{
  "num_hidden_layers": 10,
  "hidden_size": 512,
  "num_attention_heads": 8,
  "num_key_value_heads": 8,
  "head_dim": 64,
  "intermediate_size": 2048,
  "vocab_size": 16384,
  "hidden_act": "tanh_gelu",
  "norm": "layernorm",
  "norm_place": "pre",
  "norm_eps": 1e-05,
  "positions": "learned+rope",
  "rope_theta": 10000.0,
  "rope_fraction": 0.75,
  "qk_norm": false,
  "attn_scale": 0.125,
  "bias": "all",
  "tie_word_embeddings": true,
  "parallel_block": false,
  "init": "normal",
  "init_std_qkv": 0.0179,
  "init_std_o": 0.00401,
  "init_std_up": 0.0179,
  "init_std_down": 0.00401,
  "init_out_by_depth": true,
  "optimizer": "cautious_adamw",
  "learning_rate": 0.000632,
  "lr_mult_o": 0.735,
  "beta1": 0.95,
  "beta2": 0.95,
  "lr_head": 0.00715,
  "max_grad_norm": 0.5,
  "warmup_steps": 356,
  "schedule": "wsd",
  "decay_fraction": 0.911,
  "decay_shape": "pow",
  "final_lr_fraction": 0.0,
  "batch_tokens": 262144,
  "max_seq_len": 1024,
  "doc_mask": false,
  "train_tokens": 1843000000,
  "max_steps": 7031,
  "dataset": "wikipedia_en"
}
MLP neurons of a small language model. Each row is named by its layer, matrix (up: input weights) and neuron, and shows model dimensions 0-255. Each number is 500 + 40 x the weight over its row's rms, rounded and kept within 0 to 999. Numbers have three digits each.
After each neuron's rows, "fires in" lists the words (lower case) most often at its 100 highest values on Wikipedia text that the model never trained on.

L5.up2004:438449566482489487505456556469538406467562512522480457513519499576533481516547532548532425585571521481453517528522462535460563454508561516508532439467467413472488499587578480597451517503519489449513478455481437475471420495435506501519455478479522524508448487543492555533484577464620503588480513508556497532496493510511469509501467514481462487494513497489566507552524518521472467519475498529527490526496524540500521546470549510429513515512542500495537479493439511518484524502507542538500517488483492454416520489512495491544517474500529474535467505503480521433521408499466529537515465515585518489414509473489417500588489504516548545436486472496552487422463508507496426457404588460470547567465522554520494545540503501490540476488547498525596458479467493508489516510533503
fires in: "of", "years", "also", "however", "although", "the"

L2.up1437:466473497430521519481451392559542527509483514558459464511583565563488520518570465610521519525518496531530433488532526525504468571480514607529502541462463496461502537505586545476585500585472528592532456554491515500541536546476594506511451482484485503540461442501535468511516515569474456506555494539508494425477499496508387481531467436556540478509573473479549438462450482504413474533413477496502481546480489469472460459500499488511520473528476466497468443571476506505522506436457567530561485547492467572512502469563476508531503441522527528496506487537514492537456483487550451513599496509485584488512532555492418481466466497494555558540553513438471510441485470562460517563506446464456433465456510529505522526572537505489529479485390463511474489503476504538494458474403496
fires in: "of", "many", "s", "other"

L2.up842:496477481491515515416514455510451531499478513517489538555504491489476520394479505510575537462548468434468543527487483505479509506506513502540530573544424494523542447484502470477489492487484502460539633465467524542491511462484514453565544495583483537455479448479537518424544582473543516538472523514518438540515541481527492541578518511483547529528528499526518514536506563539450513423537500494493444503591543480470590584468498452459503500525462460432497445511436519494440405528450518507551542514455573535470557521512559480512495428511505483532450616478529478478448497473462527550498445454516504509409536518522449500500541486502524497442496515535472463551505514472506415521522536464477417484514445538478480520570553477538569522435538478511572465397523498516520573509504483
fires in: "which", "where", "who"

L5.up1124:528498553548485451508583491565478620472485482510495458475469469535459535518468490463486534488542442494407573487545494552493490519476479550441480451499463529509509500450547459531601551477495474531477465548454473498453533517518506481549477509513516475442572472491470461491475540503515514503475507517517513554497451540507512561499506506444546495558463496499436502455459519508456617479531506527522462436510510517532614499490467485513463560460528512541530458501527514556546528486510522453482451487479480473449473477474492490497511546485531471535473498443465482440504565552474518526448393411460488503546518539462486454543520529497565419474471515545492396480474516421486538504513482573520501474506420530501427523517438512480546469526574459489530486582439439510498543509498482
fires in: "in", "during", "at", "until", "on"

L5.up1447:510469489481454497451512458532456431539557502521430476511515440450483499443428514536472491457449478403525554505528461492543556491414462479431563456457483480551502539399492469554540487475563543443542510485487492496530517489527594435532471468536504531463442514459513477566534539509530516481510474554515423465489550527487488506456478502476508493510507488524487535491476526506469504461534430487495501573459528487519571448519496459522463552537489489562471504554458496435438499509465512499500513497455567479457538439495452484449480494530496462538561523474504514479390454452513538538460517526441518536521558587544515466499477499590557463579453499534527430521546508426501502530554493530477477540496456501503489499534464522543572491484501489407501521537508481478550520476497515
fires in: "of", "3", "after"

L2.up450:477537467423486476395433469463451541416484463483493544503445445519499439521473541525527499458555560465553486553513475497483542471488543489585530497466551515459564452517423400418476497477544463508512456512514479571434415501456545546493445428505506470519476520444486564482537585523523477578567467523505466505515565494446516557547446477539553478492521526519489524512525478563545496561544482467479460501570477482498475530483447414538448554505435489541571515555512498490523537476461547564532548496455453466539453473479490489480506490600541540474486547512529529460511441477422536528458518542507466509491525510504449513489502505596464451523496525451456533476484474512460473529511515494451519540533496525489541451469478454517539524512464524460568534455434491563551459475470518
fires in: "also", "originally", "example", "initially", "additionally"

L2.up235:566482492440441460486480527486561404451500522535486477578459529478512549482510471534500483537493533444506473465468539515565440468477551529528537541498473445512515487472564506480533494438470455551513540457490505512530433465516445531457488482462503497507534564470493453470525518525390522496446504516483473538453515476451502504555495457437555494533460517545503427568515480505508545538456492405495557484412496497459513437515470483528439552514530506510469509567506445541473489472566536529412517503459491473567545400537464547549446471541561456487527467481518516438410492464509503475540486606517461516543600543581508558538528478533548473541463487489466473479473523500494472488525501432496503528471481441483494518492518579509505457549568557420503506487508502516509508501417525
fires in: "of", "also", "such", "46", "were"

L2.up427:457512506465520373479497463507548535518494484490478496546463511499482517515470516513569525557489487424616453475548486531443499473556582485529471503456437554466487459484449405513477548441504471583556449537511539568532480496583493451506521542420502451516446496454447513483486553528524527507491501530505502503573529572442406486503477532435474489501483470463441492572558499595434509509501503546468562470537498496523515564491518473540510487499450470508531477487508473522462533487470502571474528557537529535460488461466479519445468544585537557528529536545521543477490427519522498570448478561488513557462550537598416483492552470594473450507533551497439508437512505471566443532559423456509519430555486458472519515548531478534486484405525426534568476530538491516468478456457461
fires in: "was", "later", "included", "been"

L5.up1866:465453434477397427490438473451528507530503522543467589498582486550528603439562548584417441442475433501468484525499482481431480470499486480478525539486517442496453517452505482476488507505501515479600417481503467486534518542507486542468472489514487448523436516467508504455568483543460597507439524578478470455457505504517402509497426537447511566575520519418508540506546478450553504533518491541472504436482507441533506444490532545563507445575518515458535529491468465525485473505541482410466557508503521478446512494520469517595505462424496543562588493501466452519545492528501502463484510446517479496552565557543405484542431531535528507513468566489452499531411446484516481542569430482502472469504429491506429478521512509489453481466535480518527522455477484537522477535455558
fires in: "of", "the", "for"

L5.up894:470494525506537395469504489451524475456454460568527416578536519440476496513537502536482446508476547452454498506565543541469476449539542552482452511515508482518503484584447515514505547472533502497511500552504444542412548546491492432570541460516496524493418489490467509530522529555485518584464438477547462512545508542452414485571491570530502470530522432499548466533528415504537456472438545461530540447495512512462523470518482476494476504506530535448536512503533567474453500506515470449512544495539472446476467515467519548449444513508552561507501522456579489550560489520519482563507448537470503527472575530473490485522479490575431472521482507464516459570446515490599522526533511408497521551516516500463495541466547509515490565445464553474524471430547515435554521512539530
fires in: "the", "that", "amherst"

L5.up1172:481490506477482494502428526480599501516523407457518556501490556617414553480483556558537420466468491543476540518503498523490512469563456477462526550561522515519470486456489466474473522496466493566470483503556481459512460474554486565545561512542479389485535557492486498476499490459519536570523513507475540506589454536473424466562522536484520526483515514494519533557526472497453542508455466505540440518535496455486499510485436492435537524540484482464518509481454435446549521529513539452413441470498436521393523498469554479467523435616527514542509504518517530530549467533437396551548488478450458499444498510504531469430456510527574492562528528532472455555560529473514532498452486516575474468485522486486517465494500477500476472449524495532486490582478499526468478432457535
fires in: "an"

L5.up849:450480539496487487471511526463515430461484456508475570500508538503501494518480532389555510470568444563435488498459539450425503571469460607493600529498547505538457528441545528479495485481517491502452530465457520528601518518429529527534500519486519427429462492433542493503440571469472463532497535473447501471535516592517542488550493538521482502545536460480507530478547459522409483432395495521496499473496522527445547492539476524432469469475466491555520536504483590486459520462533501459517487543465533503546533456541438504524555474489539573521542523535461492514441404506479467452515568506449505461507499457541490527400425516550545545498470504547445495479511501498510416476496495538464489468481523514536510510540500520450440555450555450531544517527483481514475546550498490
fires in: "and", "or", "league", "who"

L5.up1065:449421476486468474433570510554518549537455422508523508476523461552441471473447496542442488501473497491493510504524482510471520496520511459508444488514481486446460505508475391451515508492475485434474471548520486482515453537540513438502500418531526489504503495515491449460538580530533523519583500515434460485454512516505532463483520523479497443528550531523469507506499464501478437462606452557533520465491476506539500528539515494486521548482498559507501466632463456485520443554527508476567538503517479515466534485534564520503526446466533441489545504506494515429514512506459489492418406590458490531528512488487464537534462548474524465516544465572524535549523499516458541483504515484538439508459454553427530536511444475444487480503498453528589530494467487491505563377523424
fires in: "the", "end", "early", "3"

L5.up6:543492538510480452427446485440501511484459457554488539515470471511569468505533502506555455482509486476510479551498471568416440548492499515576575457528511436479495430555519432420546533509477492446484569574480470501507505520516576454526479494509483457431480528484432503454538499497505651465488532569479512446535516555414550464520498507519529573510466562520576503482495413561554469481480460550515509534513531511409468528469494404488484487421482518535520501520505565428444446517529542489465529464478493514505498564537578544557438458500518494525474490560582485485493428450411438509533456518383461453515482479506474495480495505569545458517461470517506556480443537490469554543441511389509461512489514488504462528559488537567543537460487573441555501497493451463440489428459480
fires in: "the", "it", "they", "he", "both"

L2.up2:469511520536572469504510466456504577484581528413482469524508485503499497498520564563474530594497487461498485485490486538509500449495491547590476517438457521469582470459523489475590558496565573441488474425465508488496536528554434535493509499499558460513534470530588540494558520457505510465427482513545513502515536534486524445526535481500535551504471480425500486529491587523471455494472519474528503569483462454583468477509465482488464527481525464506505511507494528500503402551497570512436436513573493484476513517531469459511502527483428502527483476456557425525521505471490510522541508498536491553511486532501462443451515526499496548503472508510568498467507521461522478553578546443515522495507520508396441509581423536428429482480492447529484503459479428573475492478469428
fires in: "and", "microbiologist"

L2.up901:518465475540504501508428499479496545482489428493449486470497460589540503488529516512542467512489520490515540474488489503516530476457484428521502526437519545479447533620509508475505502444465497474416532481509481464422571551530441505464563545447505372489485545551460487490488507478533531546553478415444554484465490569535469517550506500487493519520545518485443514496564540446466495538452522589485488525469556508502466453539499502440417535565573436458471521578471432491466497428445530521503517571540537455521446545537446549514462406566526493519540475501521490481457519535493523500455527491521548536515534452615518520419475525538555393537492469508505544494464469555530388464501559556463528477507523488479444457470488523509489487540610523541531565518565473477380573467552512
fires in: "and"

L5.up101:431489473455481426405503525531556490475473471592468507484411547486463507531444580510507454476429443511524475494522466510447468494515516522503512495535482461556496526559521454485511541521542531425524494506471469541461506499459549473483485466480533441520407459419548480493471479508450530539468517508545472410497537527491569486536558532477525501498437517509523478499535404470498493511524414555470550511478546486430442516531583486449487557572503439479499505543455532480495498494509518524534581473474466481551452534518409519519518457565520509480510471517468489555468464499560485510499494615422462494499481497473486481535433492521527453497505550511516487545588518485442437537474505510542521458473502453544495452508523475456589460525503468507518479611513466503541507488455474
fires in: "the", "was", "been", "had", "let"

L2.up203:482466515420548467503446509500461555496580383523407570570465527545452444527521558424523496484491529537499493575546473541463525508448521533469506532520509438519494519513543503532453485517494500543525582558477469533491488539519485491545537449512470528515409517469519466525484492476485453485556554545423501503543457525511481496546450477469521462500496488467497435520625500481518495527422521526512482561475506503493496552480484523478455496473482486459563513505497490559501477510552529481421508476483566560451513483473457639542543436504485528482524477556464557502485592504465587480591546521436539538473515465430517559523482491530569552541528439523482458582480506482582472499545505495475513506501507467508525540492524531490490493439486512425550505489536515403519529452497490
fires in: "or", "of", "an", "orbital", "orbitals"

L2.up210:458484492482610508494492472493488469545502507496497505555489528463489585522510501469523495512590420419504483561508422553488447509508487513472538486489505516460490508479485569487497581509532566524466458494469493482529460491455480482535506536529513414513482543450506451498488538519492495573494488506486468505429570516532526479528526523496526499586564531448459413503517520411558538480512530536548499456503506545529543521473405457418443543432434521517408424531433502454475505476437520436496464502472487413499511483428527573483472489485464488556525407509518462475480487532479466458454463550479465568566555472477507506573550488487483465456466494502511508547517421539462553525491515469526457512478491518492518546465503478449472550524490438512497555477495500544443517445426486
fires in: "states", "s", "of", "the", "department"

L5.up1407:485556498471504447428512594430462486535514486526460507509559453520499462547474520484530506458570445527564576442499456540489500541507526518481540520505523509576577442498450530568476568508545521462483477547502497514480502536567506498489649569534475546477541543478385527477520635503517555481412504397499506453533501506462442504601496593499518448470478450562536446499462433523558534553513461509500492494509555495470507539511559501456496480484445468479427493437509548518562557461481555559514423445471502533539531489426501521528510539561487446487524503472592466496472485549442513475502459498515495522496467499505467516559496477584528547456526524581504468433552518452498415489481547440506574485497464451546503537502506466571475504520481437530582450492474402473562581508458473
fires in: "when", "as", "where", "if", "until"

L5.up2009:450423549506506457522470501508541493493512503493488541528548581561445556495439554510436469459544541438463555477500481556478520547543526506580448529504397547478505470498509480527469484464465508469460603452476453565437527512464418494476471472532530490440521455459544483495484492464558487485536459501473442509545574445512524469539472529488477548494532507525492507552486508493472451513483512536497537419549540407482493540434456490462485559570563503537529514466498460456437502413597458466467455482465490523451553493386537561488523484507543503515530531465537532508499473541463436490550469529483552511504564513562461483541478557552564565493518480513510461492525445506494465570559454467494522553485436521454490502470519466489489526466540463495499486438553510519496529550460497
fires in: "of", "during", "in", "to", "the"